{
  "norm_place": "pre",
  "qk_norm": false,
  "init_std_o": 0.00259,
  "schedule": "wsd",
  "batch_tokens": 65536,
  "train_tokens": 337600000
}
MLP neurons of a small language model. Each row is named by its layer, matrix (up: input weights; down: output weights) and neuron, and shows model dimensions 304-431. Each number is 128 + 24 x the weight over its row's rms, rounded and kept within 0 to 255. Numbers have three digits each.
Before each neuron's rows, "fires after" lists the tokens most often just before its 100 highest values on Wikipedia text that the model never trained on.

fires after: " ", " Los", "2", " |"
L10.up573:088081121107142136168183099115160086114168155127128125141121142072158123161126091104177115082119137093125136131114141130154101156108166110138089124114142131101162153121117102042100103127123119087123135131115116098155160118122099075179145126084122167144129132130098137135101132126090119131110166111119121162083146130126116142157161143090128091166110157133117146159086107124123142097128
L10.down573:082084128116130109158110086102134118113102108104083189114108137136140145157138113121115148119126115104147124128124136123083127165136109123149132117146075134131171120092113147133104136144096134126110153148119139166172151134135132133102111135115109107132107153123134131107119145130155157099145086087077117151156086116136119156132126150136118081129153141167102158121141165119120104134125

fires after: "2", "–", " |", " (", " ", "0"
L11.up533:116122151095120146134116090132117102105162136097079123115133146119126155133139157130145142138111114114126102146135147124127093162128114080094133155128111160118137133135108124172124093093096145125097090164112153123149126172115157113124136142089150146102089140165125111122123114160187089134148159124157118142122153161142131094123130139123150185125127116107154120152161160145127181117155
L11.down533:114155109111137150126106112143054122152167094113095143051134147122104146127106154134136177111110143122156140124123166159149124152170155123146145129116115101074192106116149102125123122129137130115096113133077134131117118145118098116129114116108087052100116143138105083111149115136128164120121120164152179167111105108136114116107135113098148088089116114112136140136155142166090150122128

fires after: ",", "0", ":", "2", "9", "5"
L11.up1419:169133138127115128101164131102084065105141124158134167119160154176167125136106190102105134109104089135144135108147179134156116145167111129080116148098106147105150139110128102133113132138139165122199091131146155141115133124128104153094120157115130150129114181156157134169126139136114076133118124134092135132109119103143121153141118132118178140114127134136125162151085155134163100138111
L11.down1419:117117147108176116110158094143101112141145119129184130105109089184102132146136105176118138121104171130108162184115106111149123090144188124095120120107145122111117151124095098104079076108140096100120122124125112161145120146096121171086147121101102107111113118092167165138117127110137120095161086102145135080163125166101109139082125149136162137108121140136087150171097144164116127121130

fires after: " "
L10.up318:166119064162114136188161142137134149143146152115107120107121107121145121176141147183118116161076134148113083131133122144133140121129151151098111098096124144139096091145145119115135161121135114153132106123181145136127195108137102130111127144135174143161168117121116145116131159146116173074131140116143153097116121164111093141161170149116157130103103074140139119123115151120105148133120
L10.down318:119158115117159149116106123117203121137113144157151100141104121113130107124155096127118148111105103066118126111100115099155108141121114128179115087141146109141122108146081116118113113147126115094083159160127123127122144150154145119115120073149139167106125128133110124142154159118140142159131090089109140131103091120111169111149155155116094098136096139152168137107098164139120128145096

fires after: "s", "–", " re", " Man", " Pen", " man"
L8.up812:169121113138154139133128130084118117125178117147126134135099129155157125139139104089132101119118157119101123079134121134135143103098166092142116171095149103153192145128162102129130099095150141138116155126120123111099165157096142106099134113125116137123163132164144143127150160158124151137095117131144123178107118170110177112148107131149099127147157125120116117144162127172111127159116
L8.down812:136168098147141125141154122136113116130139186098113138138140123145138099143145110150148111109167146087095156117133126121088133114111170117103109133126122101122121056114128179146102123111139153124153148133121139164099108142093106102092075118116119148149147118115080104109080063132137140140137127129112132098142097139150125112116111123154158167113107108103160118139099100137099131136134

fires after: " ", "\n", "2", "1", "–"
L10.up1589:175162092150138129133153137125139107142138142133117151147134131126149173146119117147122110118175126073156102178112165158108133111101095135090150128115112118077123142145111109117131135136176121112130140118091115101174118146081132125169088106121122182132094120140140131082120145146149090121078141122119141130147134079141087154101102125112135147158139099137119130122110135119133115132121
L10.down1589:111150133155096131124099106130175132113087136111100118134125126112078160127097122143129081153129153130156133168110120137162112083097107134127158114132156077081123085154138120113140160128153108128105121135132091134097100090082145113134140097142134100144126077105137091116123105112167137136123131106095119119114131083099144164139111178131143109190166089173121142102094111105148120172098

fires after: " ", " (", " a"
L10.up1436:089106115146130126099118151141132097126116117144146115107166138157140205124088102143127167159117144112107133121102132139123119099162132080069068150126149115121132151140109148131117123164090139098089132131108152113138159183136177122118165104078102127084135130126154109141165117116101118139096107138096142115105125154144165137134098099157143115095132116123147152117132136136117100148118
L10.down1436:132114143127101140138133134133109132135131126139091122065142124125068137167158084138127132144117110134144102113091120148153143123107142111105116093166133106090071120130114128156121068105168129130085119149089100154121149129143153102131101098093142129102097123134149141119093111155136131098129075110172154115110163135093078123110148100108102098109116118146139143135120127130131130104143

fires after: " "
L10.up575:123115117150137114119086110130142083086148133067145112141140107156142124150119122156155174134147165128130084165110092160140116115087111114118124202078103152090119152154105126135149138126118105156103160092157132121148159122095161134144118133095140140107137091140112115160112128180136133152079111102140136112124125155121088159135141159134137116105143114128148147107140166120143133067116
L10.down575:129149116121121104148124161115104117154130147108077144106157141124150133079107146140095134092130115112131112132121168080150152147111146118149106083158126172113119132130086123135120103122137105098056125096137154142146136093132136145110115125171090130108119113165140102102139152161148143135108107101135155156125141141167104116108110135114130124148147118125135135162123139135089114144124

fires after: "5", "4", "3", " at", "8", "2"
L11.up848:121177130141120153127091151157091075141101159116132118122175137167160118128107119122118108120145163124165101156145110161167132102144120130090133160121143142155120153118135116145141117131073109144096133117162116187146114136108131141121099160127136126133181136129116123072124154089099113130152166115157128133143128087114102129083111147131170125132173132134110118159118125151123178113123
L11.down848:166172146108182143133114132158100157145125145134119130105068122175121109122127130122145168171106113122137132141164149113135098140148092136137124128076140095115134106148112161160127073122137133135126143103100138101119086126172144135124100135160089115152164139090126104118099129130097119115160150133153090130134104107145135144145110138096108163106139099120097125182116116108119133122097

fires after: "0", "9", "2"
L8.up829:125155143069135130094157135122096088109145148098131106166129133161142147162108135128107135111096143165125121140115155155125099161132138119133173115132120119115139113075127130144118099153169173112138178112171127141156100174086151135110105107153123103181142164132159124120170105099132099124119126101137091116141104127130149140115139157109097123156158162137119124134158156139165150139113
L8.down829:114161111077124122159142119133074105059066142155114143124089099161136160133123148135143095123103100144145152090182123113155128091158090137124112168125053143107105139155147115111126107106104122156159149131114110122117126141124109108158127179130150092106123084103144135144118154177078082090121164095102158138143130126131164122131118144120096146120117120124095138160129155130116123136116

fires after: "0", "2", "1", "9"
L8.up201:125152097116118153106113101161136108131140121149089131123132144138108134120114133137140138164115132142144127134122139154141091130135134114069158145122103157157132155142174122107094114115148094118091158135145122101119107123168133093074113133116140106101159176169136137117134141106116128083157172120112106129072125078127167117141131155100080138138124119114112120113143139111125143127147
L8.down201:120138119114104118122118106118116119140156131122107142115085145133141130099149113079122127083111162140095129142165135141095164148156096141102116116102155152132128185135166106122158067101137123092151118156112138125096154124171120101098149104128122145133118165162091118105120104088138096116081088124144173158161122088132136150128128127135175115125125152086112134167115163121155173075109

fires after: "2", "0", "–", " "
L11.up1457:095100123119144159102117111124106121156170087127142159148134121144140092141155124140120081114116113103122153128099130110135124123090128123140140110163122111104133167118120172112095131156115137114085146118182102144133166147094141140110127097141156130108113140118132128133090132124091110131148083138133167178137141137126164106169179133089144156148124094101112130122144124130153166165142
L11.down1457:115106156069124134112138125144127135143138119160094155115185150069096143130105105143158125125118161121110107133124145138178132137104154138118162139104107151069143117092094132138098118164164133154112138143146140110172098120139074150122110106139141137092127104138064133106105110116140139155157153137096093133104094117160132078106120110096128152115111159115143154139126128104114109139146

fires after: "2", "1", " |", "0"
L11.up982:120152133148122137102104117149118152110082118146088131123129132116102152127136110137135072103114115122126143145138148101134148128111091118137145141157123097180133116145102126160141151137127164139090119140166140083086093111123151109136173098168151111108097142136115140106139131126126103110124198147113119156088089102153151208162097128142110105170126129109091117122109116141128109142104
L11.down982:105153094102125142089178136112115140130100120126119143125131135155124104151123114145155117154122103041083102099135105071100125096109146119115119125123113128057142130129154148110132086102140123145119088109113077136168178159144141124178130106129104128103158143111131152094136134122113110135107134117117168150119151156149127122153151151148119085077107105153149112089142138117090102105133

fires after: "2", "0", "3", "1", "5"
L11.up1567:130112108138147125118148120182141118071114142123182130119140131099141141115083146139115154109151122123149119148134119166133135153072144145159131150144142113124108139167146133132149179060139126165092152175155107130124135096122129115087133112114111091135135162101132155130113118137108110166123100146099135140109133103160129132136131123182125133153126138125101122090107112141095085121108
L11.down1567:160153107088139127140071113131126121150164118118146103099150105113086094174123132141117131092087107133192134103140117076188119105100133130132135130131127154127118115121161135150141121092131098151132159144143124113146144169123124185129125124113139079105118128123134124133125109130154135156138131172130122150132151163098118150125145136107127139124127141167172145158125139154088138148125

fires after: "1", "2", "0", "5"
L11.up1186:151113132123134100147104131127108052117121135140146110140126165094140110155113133123120098117100120131107090116160159086107099108136133109127110135128166090112100107157097143122110166123120125145158107123153151149095096130092112111129149139106120112105137107126086142170127134118125074131121156152095100124144111071148141140127158162114127153118111125090113126116138118147093156155131
L11.down1186:108119119110125122132089133140087114183130107121106126128123115175123123129160058167120145070165098161111116144128131140139097127123150143167125092126134135077146130119101146108113113141160100128107082156152138085150105104143111149129130160094140104120145114127139118131110140124155094130091163101112106119159170136146147175093099134104132114179171180123125124125079108127144117113133

fires after: ",", ":", "0", " ", "1", "5"
L11.up1313:168129150098159125163156116115129102130174105122176152145107128134152127149105136161135160095116127141143136111112111144097129115110096177122108161131106128154139123140153123139153101125139150114155090119137113163149108159154125133104107137146128109141103170100153106197116133090124122101134138101092131155146108098123143114130185144148140116103163165139112136174136139124131105144091
L11.down1313:138102126132127124125128115137137125147127094142138081120092115131135097130138069099137117178169099120147136153154082119097106159114112131138158098117129153101076156133167121128132102134122176115182146117089152166108118181136135117161088142124124091158114123087143160120133159122143131128135169075143147126147081154136150089134107111115127125136142181086143175166104135122140172144175

fires after: "1", " ", "2", " |", "3"
L11.up1693:107123142115133097129115074116133135115185129151133177108088114125146117135130134135164122137164126093140133145128150099157134104102156079126142180171107189110152141108150119093100132140135103144133096156105123164131131144117116102127116121156163132159088151108144154097145117097121093135130159091127078137130104118122147154128128153091122156125135130117115163126135155115097141091121
L11.down1693:153125111133119074157124115117131096104111124165094135134115126147149188094118107121106100098076144067144122114111145159175132131133129113173138140123115141108170098134122140091151143130127086132114128113130095114154091138130122114135120113120142115123168122129117122125077128088140105133137105137117115102141131082122127154142118122125125188136140111108119162144106143097119133118136

fires after: " ", " |", "1", "4", " and", " ("
L10.up81:124123157118166118177123109101152111124097129123113124157138173136164115142177096090161127078129098116112146105120117166119145113139177111186101126140138111141142146143191159114116127190149136139110133126101152122102148169127136117116136165123112151142154088165131131130085127129186057151133131146131142120107110095139141122163114137095102123118140158114114135131116104123110132120122
L10.down81:091118154151124072099105135140145148121138098080108145148139119085159109139114124144100144154161101191145149138165145125122141098137165117086104159118156094132129137152101121117093147067106129133120112140150137094128110134158180139096170101116140156154129100135124138121154159118127132125092124151089108134117110101103141139144101124118161152102135129150101105147122104124184124096154

fires after: " ", "2", "\n"
L10.up1109:101165113099130126139184115109119150138121092130112128095148154118091140115110104147163108110067102114121179106121108111128118167144173130129109124149105123121158093151118109116132117152168149157169098096144120185098117143144113127111126136088159102095106155092096094160146104161098138146134117148132110114112134114161096149133117150141120146138125107149153135151127166156151143126117
L10.down1109:135132138114123130084123159121094109126114109150105119118118123107069113129107144149143142130162108157148124132173102165128159149119112124154147083102126148121104124138127079158120063096137126098164100125127100103119083116126112141146109128127144074121104118129121102124116122143102161133126139157107136121104118097128124126162143110125098115082120091114108143125111087118115127106091

fires after: "2", "3", "1", "4", "0", "5"
L11.up765:137156115114145173110138116187129134110131118100152123125123149120076147111158160118098102150109134141131171125172137149129117110099165091135094082136105109142139114094078137125091154142140154158120111131124165120117122089174168191112164146106121123145129161129114103132169110134118100136104102161148088122132089127127099105149149135137122138150128141106087154120110143149149106105107
L11.down765:106131145126098177153090155153139108131095104121130135128166116099162153112132123164146099080113145148133097131106142118099123154110144127126113164134120152131153144096065153108198139130166118157175124112110140108108134100149104115137124135142130147163132114144148166142151078129144151110083115142109164116140102126113139191088141179114101132141115175147146147138144120124135188131144

fires after: "0", "1", "2", "3", " ", "5"
L11.up166:130086082149138104167138120104147074109211118137126127165145128128096130146126110132113121116139135136136141123084135133099149126110128110133152108102129091164135144110141100128145142110130142184118131114125130134141122149120124124097075125102121150077158124143203113152125105127099161121133149132144134116167136148114117128151110073110122142184098124139159151122098139156142127120146
L11.down166:102154142096129110181143141140168078104159134098111147098130131136148098145141170117150103115139117106155142092150113147141147128107162084103117158137155143120093111053167116120126137119151115136134114132104150148127109150143114128152132142133174109097115110120128125125099119105198118102123108135185119143121132109132129140141117140108094111120081109166120166112142119160176122115161

fires after: "6", "4", "2", "3", "0", "5"
L8.up234:164158104123141096161098117153117143111143123109118111128180124128134116094147129161108164135147107138123125179176124101147156125134104037158174104127092133152133103127080123114108128128159138147142099145153112149165101112136153114136124123136127107145114122138145139148145137103181159139150161151095086146078162121113180141156134118120144130150160129110086150095115124147163148094131
L8.down234:121133088144122174125114189112100153156138091136136139106118117154140120148144083086111109105137102147142123142179138096112094084144087116123126166084148174121108120116119136137136151126132161128154126156126137101097101091174139162118114137117086112121111123142151112124114074095160141124161101166171147127141122128111128108133147129121140138145124130134155166135133186174133160134074

fires after: " ", "2", " |", "0"
L8.up503:120166118104085118122159111066137124128144130081114142174161132078123131098132104131119114136122116108113128163091109141086134114158126092107150137133112135134175172151123118152131110171161125169158103129152106141148151124115166099162171119072197089144163135180101124193110113108144114099168133097123124116102142099104085105155132156141157163101160129162122143147134146146136162174150
L8.down503:174090115134145137128077147083112102148126100139105145105128169146147154136134162105126090139127138114128102149177058123109117131126121156170082171146112157113189140141119111129142135157145121131131116137161109163149156130167101099144160104141177093155111130128090089130123095138129136121165094143137156160115129086125137156107157120116123145148130120100136147140115119112129131132132

fires after: "1", "0", "9", ","
L11.up639:133138141117117130102110115136113134146127085103119120171137168136122147115112130140147157160096148150168151084125152122153137126128143167151135155090116138168145133127080156104119142092104164150119133176133119134123147141075118170115169121145116112130121151142154117143153131162120142154114147187148108114106065136134138123095158113142074173140151132151127142151099103142068117094108
L11.down639:114148137114140130120114136144132098115093105127101128093150130160133116127120148129137182155114116086111129165116125114164126117127152104138090136066151149098143126117089147119186139157129095082107131153121143124132153131166137119114101121128114144126117124106116112118140137151105115120089097125106175131151098138143100141106150145135109114112147137118124120119128127109127123129170

fires after: " ", "1", " ("
L11.up926:152110128181095141106165144157136140106174130173110100125097107114167128160071131138120132145136136122105087130148151131133123128119124109122137177125139096127143166114146125126116120139134102145146112160143104114140127131093132125136136135140151088107113141145104091087160133127121086145129076149151111137101120143074106143140179116108135149131140082147089135154104113144110149114141
L11.down926:137123111147121100176148095097150175121063139110168126083117135116133144095106117100103112180092086136150062129126142098132135127141142136144120124136132106132116127118138113144128148125148121080157073113140125149107119143124127140113127158106112108151132133115089097142134117119175139139151140095105123151152131124152148139141158133114141154137179116121135096128137091090131146143128

fires after: "\n", "-", "3", " ", "0", "5"
L10.up209:130110162124114150082131129120119093183110163079143087126127166129121095122114140145113103113164132080109116127103143128145102151116170095132116162168075145136161137123123118153143076163154145121108109143155156104164067154086125129112136100136090099161148132152119077157134128164107157107114175117115120116060167116148163104128137184142123136129173145150122105138128114130147098129148
L10.down209:153157133143110137116099129098119131130107140154098120153144136107149100111122144128099106097128147115074046129161123115118130122164084116152137126128152117143118123121142117135153093133111096109131166102131133136101156095139115081132115141109102128120124136103093129135149150114160131108149140093121115125146132113138145177126091126149131095139125112159094120133125160129096108108153

fires after: "1", "2"
L8.up97:178142081115089147100191119137118153094145115108125110078181132123135159122119176132118163159128129123126135130162130125130110108149158123082125128114116137127143155106134082144136120133129174175118132131079144119126159120145121135093106151068140164111093166131168120097127127141141080140131139127129127151107162145141129129131157109115141111130157147122127131104107144132142115108153
L8.down97:149085152131155169116138131139175154110119133111138165128136108109113112124107130156109151138088084127069133100095133103098146119173162112145101139102125143060139105104093121137100115118124123168093142132097135119137117118120132155125138095081160077122118098110077109120140114129118134104158108084141109128155114142111129193120134112080111074121142118165144112093105115119100100151137

fires after: "0", "1", ",", "5", ".", "9"
L11.up985:159161090123127123122145130120164113148103159091160114117138104102121133095141137138137122114126127154146159105150117120114128158127104126107128155160132157142098140116122147146111107118145140132136177175138154106192130091140136126127163123131092080145128134143122158126171143137139154115144124158126130192108106116158145146142138125122150100106122101104156134070108125118050163170103
L11.down985:148115117136118114116140112151163166097123132137123129100142133093114153145104147165160156153177111200116105165121148155147142105160126141129086083118120102116108104086106150105096136135089099106130116165113159097164127116093123128131102112106120142159135105165096073155130132161119149120121115119165128097100156100124107142133109133106137086126132104097098073124185100086084124114135

fires after: "9", "7", "8", "0", "4", "5"
L8.up1444:148119138140146094117138134143100137146113134137120118130111143108112151120154102142107105129170104151098154130099087162167102135134124135129161153154109093150130155125150107124134112112116147174127114137172129131108140124139169109083131111122109134129107123119113130123137099142131154093134164141121141116161137157165204138137119116136120126178150152146109122101110148106132155156157
L8.down1444:103162148180105114123125091097142149126142147152103145156135168093144102144129112169117161094173132136112107117102097122106103108149129130104107125135112153116120140161120120138053122112173106134146078118141146138086141132117113161072136126080096122139094111181131129119085091082136102121118102155104135137119172159121102136116125108141151113114125136118157146086103157181170152174136

fires after: "–", "9", "-", "1", "0"
L8.up298:175101136076158108125131107154139159113111143124105136150131141121104132138112156165095131157077138113143160155162121145111135122147159130171119114097135088150139138184157125112054164114118159120105123136065078097160108118135114171114122152130153128094163169147141113094087121151157143113135156116129122106110133163161101106133170130117086168120144147146153121100080117101185161115125
L8.down298:176114121148117120119152155135118088113125138142150134138126138107119116134156149099111166135124146098122168114147151171125147122135127143112127106128125162126144105121146132138126091079141165082107077156113118105120120115121099080152161120143147148137093139095108124085081126099148138146136108077144157095125106133120124146114108093113109136134126135121114135137151131076068092154143

fires after: "9", "0", "1", "8"
L8.up735:119147117134168095146145088149083094110158130104131158116159127147146079130099149149087130117116140130142128124148128144133155136119121129112113152066112116141129161095132130106107128135136190085130140178164155154142151141129140108162140134100125165087157163104129133131141136148126065112123101117100165114094157095142133139120133099095124164116113155096115120129096153123174118110151
L8.down735:137131130116131145146096116145100125133141105122099125107118117141090121142103138144168160114104176114091085085132128135143090102160125142085112136075126110104121144120115080085102078113133134134120090115115121133101184151104112117142121151112116158104128127118080120128126133128171126118104049107120180135155140151120085147126088111111124111136121124132153116148117184139152118101202

fires after: "0", "2", "1", "3"
L11.up900:141092153121121147135132103104139134128142105101086129120125166130122152136108163152138139132143120118078133139161151164151138109157145093133102169097117156108093187064134150090100114087180104148112145134137111121127138155094164168121108120102136079136118134127127109112179139116099145128113132142109148140122153114148118098116174167109146140132103115127123155117130127119124168133079
L11.down900:106093131104118122146090126109150106132127122152093121094165140125129133117142134138148129084136122165181150117114163096081136104134116111118124131143197154126125169112122149138125099144143115112182114169128153137147107135093123099137094136146138104108132137141129122117150119113160129081098168151110151150118117144098138137146161097168093160110128103055161156125184148150122135125096

fires after: " ", " |", "1"
L11.up1182:144138144160140106138131112155119085183194117129149113124151143143129126123110117166122116120108105132119114140146109103125093184139144127098153142131098111083136112153098104128117133149151130129112125143095092103164130130148160099118121132136120120135116136133156107138126088140115157106153096122136162122118107149130131184179161189080132130143139143117126128153114084169166103110117
L11.down1182:148089159089144119138130136148122147167096160141118160172149099127065155135157126139109142121124106113142133122112142110142158158161149122172079096091146151124114138125135097145113100153102125142140120125092098154157100123094156139127122119105127075137129105134091116132105123142162111092110122114079140130106103110178123132137110135126108093120127129156127121102118148148118141116136

fires after: " ", "9", "0", "–"
L11.up1764:118121140130143133111141115119124108111190143116110089147164140076180122116108127099121140107128130127120103139139115086144116126149133147122137175092152118143152087137153097119152154103132199101156094162158160140095110107138117117124112146106137155105142148092132129131103119125119162140078138147110197086108150146106095134126105119125168143147134167160083116077147086105142117130141
L11.down1764:121132106110156132143124135156183121128187134163129109144139100104128126103145150110109125089169105091113111124126117052125136105143126150123163082086142080104121164123106087120133123141103131121115095107154177112073061154144128154104119129143086125109123122076111124106150142154139149135121093102096139127126208174125117133105174095117102063096134111131163119137127186144086112144146

fires after: "0", ",", "5", "′", "6", "4"
L10.up865:150127097094100131130115146156144145125118094160143147090073154116153142159096114103137155123137172107131136118112140182128113143111105072091115131116182125129071080134131167129131113138115110128092159154131090178156168105136187105136137099130148147118120143111125138103102111127121110128127098151136106165095198107144127101147097147135118103164155144128089129101084145139087113123164
L10.down865:106099114159159112143141112131150135124149142119141120132129142127118101141117097136095143122102128132144086126141121118106119171192100106125130107131132086140143125121151132168100118138115134089126150175130118137143106154142137098124154117110091133155126134090115109092130142133148150098165104156161144127177089138124123134156150078160117085124142087121125162114113144120108136178136

fires after: ",", "0", "5", ".", "4", "2"
L10.up344:146095129105123121065135114103122090117130084119162095148121180132139115115159145129157151110155120131112155148141134127159110126135174135117113097156148102109093115115123111117119127127100116156111158119159168117116132121130145124138165144101116114141163114142167117122108126106108165105135094174114140144128166148156101079180126144109147110120121148106133151158125163122140144179098
L10.down344:148120193136156107138161129102077098115100112141151123117152116147126126142153127179143139121127154130106182108120139131128115135151140130122126103111144088134155100118126128127121133149094141089090105148155163127063109137122148094102097147128111154112162115095170163106166179119130158144104140077095110098137159140122128144135129092123159126092139133142125113096149155148123125134137

fires after: " |", "7", "0", "2", "8", "6"
L8.up843:127101140108134098150146128191129131119136155121165070099150152108092089108134107159118093177134110112117127152117159117130139147165105101104164088151127107122138150123127116124121115164128101099110142110153095114105146111161136153101175154137119140131136138114122149072169141113106171147110174108122066152116122124121172127141138166157138153092163172156082144140142113140133131149097
L8.down843:130101109125178160128137126169132150108089124146143163127131092165142163088115132088127152145141104124086109142155144142154094097075153125156110096172106115099148093143112164150137110164116068152107146064147140142162139174133116138127103164131132111092116152117115105164121140104172099156127128089185125183144146132129076108159135120150121116114121157134127120111127164115126101166157

fires after: "1", " ", "0", "2", "5"
L11.up335:157105134112094151145124135152132077126144130092157122115121165147130181149154142137161138086124124162141173122126111126142129103084161135148116173136172170141128137072133149155091116133135145128122095134135158094131150168138136107148165142102095161093116114114146094113156154131139100142117087168094097128154128123132126165109107104090115101107122120120094170095141131144138163109113
L11.down335:092093155145132089158120133136163157086080053113123122118121142135102164109123142127122102090149120132146125156131107122144140121172143163123129133113127117108108094100150083138092129157192115114153113138150176095095120111115108150138126141094132118171150110102096116116125134127133173133159080113109127107162116090121132160116119151133148134100123101118142077118170135153135105116141

fires after: "1", "2", "0", "5", "–"
L8.up588:126115130113087102147118126136117095117104097126121119086140109142139148120145131152098137136156104133157140106121104169141161090142154134135130148088142140130113121136129155131103120066173092127106131137161130103095139129125116145094115129095121128153127149128096156120162102097151099106153160085110146131140120171116135121119094112183134124104129126161125184065154127118184157153107
L8.down588:157135145119128160132106161066101123113125124127102124130159111151120095164116145135109157095172084138144140101153135078132120081111147109114150132157102142094115116184172127121086136164128091124156121134131114120110099117086130128107127142141081109137145149135060112110098113136121136180126066113112132146153123159162166163094132093161107081160106135169155099083153138119094146133133

fires after: "3", "2", "7", "1", "5"
L11.up149:153133123117117108100161106142149121106145098127138121118129132150127106109131151121152090132110110133165148142141140097127134125151117117128144134108114160123135151143157088116121129137118142146128063146188127184105117129172191192134084119148094127122108117107129151114129152135094127151149136132161135093105114115101118096172149112146144146129102123108091129150113174141123148139130
L11.down149:090113103104116135132135157117115130114122077123137172102127135134115132123114122114140122053113123134094075146141135137091159151137105134113124106180121121095140126132127096151094093175139143164155131146155151108136115115121188079140110117103065134145134121091120137119099127132113147126127116144171154156171137131121082115127137115083143083147148117114135151153129167105127108090098

fires after: "2", " ", "1", "0", "3"
L10.up305:125098175110147105100141081161133110106133145135139171114117111171148125107146120095146136124117098090099116104164123145102098110124100088117139172168136176142150125121133147154093161178119134139132128101145148151139155142095111135181143116118135127120100144102091118116115109092118094157131147132170091179102092105125117122122137151112133172132145144149134121159132177142123169089163
L10.down305:111153111140141133141127080120100170140126118103123128103152086094107130129104115104126106083127111121119162086107138093148124083141153091140142158167110143091122124102112106089095108169137130118108114137091139151138172146104081145129090166154143136118130137109084149139130155149166113144141113114125077120135116094138114098186129153152119115124132140158176114151124133106136171109124

fires after: " ", "-", " ("
L10.up705:148150147138164107144127128125083132166160099100125178143160172111150098090151163145108111111128132138109112127121129110127102139085128059094146126156131116151109118144106163127124148117153138170095122142152124138142148140142142145143103144047102096111137092092176137138108157145136117134143132163122148123099127141131126118162126140119090105124129137136126123145101104102192100126109
L10.down705:102140071150163136130117174122095160127136156151122137136125146131088115109090106163130146109126136079130114143139132099150134142124100127134134108121156093096104150103113133142159072090137126124142079181140105117132118138110079100133174150128149099091124147107130175118168089108132123067092100140123169131134145064148088148119096127155148115106100102108147136107141124139076164128114

fires after: "9", "0", ":", "8", " ", "1"
L11.up495:138168134116151108088123090128095113127181121123115128144154125119104110120107155144118146109101129091146151087151126130153116138065121155079130161139121079147144102136116161132128128097101126163154075195079132123128129105118144125118096100119157142147155186113169131123139140134107139113128120150128116098104131122139125087121112116163101148151147096161116098166133127112135101151156
L11.down495:130056156142130120165151142161111095151148137121096117085121129167134126106135136136166148161120102111108115124158148141138119144121127107093131115085146112121128121142103114143137120134139137135136101154131123089143137135131136107137111135130164143163108107113147116124130145103172107149122093117129131130091098108111130156102091099130118103103087101142072148144095137152138075171169

fires after: "0", "1", "9", "5", "3", "8"
L10.up744:125150110128143109121109149121172096135121129117162156127131128120177164105111153151159085134133097136198147141108116142123150149119118134143113109165129169130138127137128127155133140133128131155107173126156131078156062137104081136083151126132115184161134117098111130135195128098137137130088162161075122164142141134140141115131131106171137108133087122121109098093105135097078105153145
L10.down744:070118126116135134152142166130164167108122117155088158120117122087113147159140132116125154154146136091090119123123108160134141116134126131111131086136190119090128101143118148141082139122147083105109184139116133106123143114105121142121118132105141082145137119152137103101129102096108129147123114161098097101118112138157127144090126126107132125144146100114134119091150129146107117111089

fires after: "0", "5", " ", "3"
L10.up97:090128111137163102139137159121165125135149115147146137174164156106145120133112101123161171168150080169157154149104166111156130092092134122132142096139136169122125111172087120128108151146123132139113126128123135122097126184100126065141157119121177139151163103136119140122176115165165066127125141159152141168133128107104132140112115100141138109115138167117111149120124159088084112141087
L10.down97:168103097150133156145089101141111126138134128120129141127147072120122145145153119143156121126101135105115159137148086103057137117158136158091102154154115126109155173145111095098149134134112120129167109142135116143104118154144158165161095139119115095115117138122075132138140140096118129108085132116116120105165129095163113178119158122135179129115169138118114123080132121154142137143125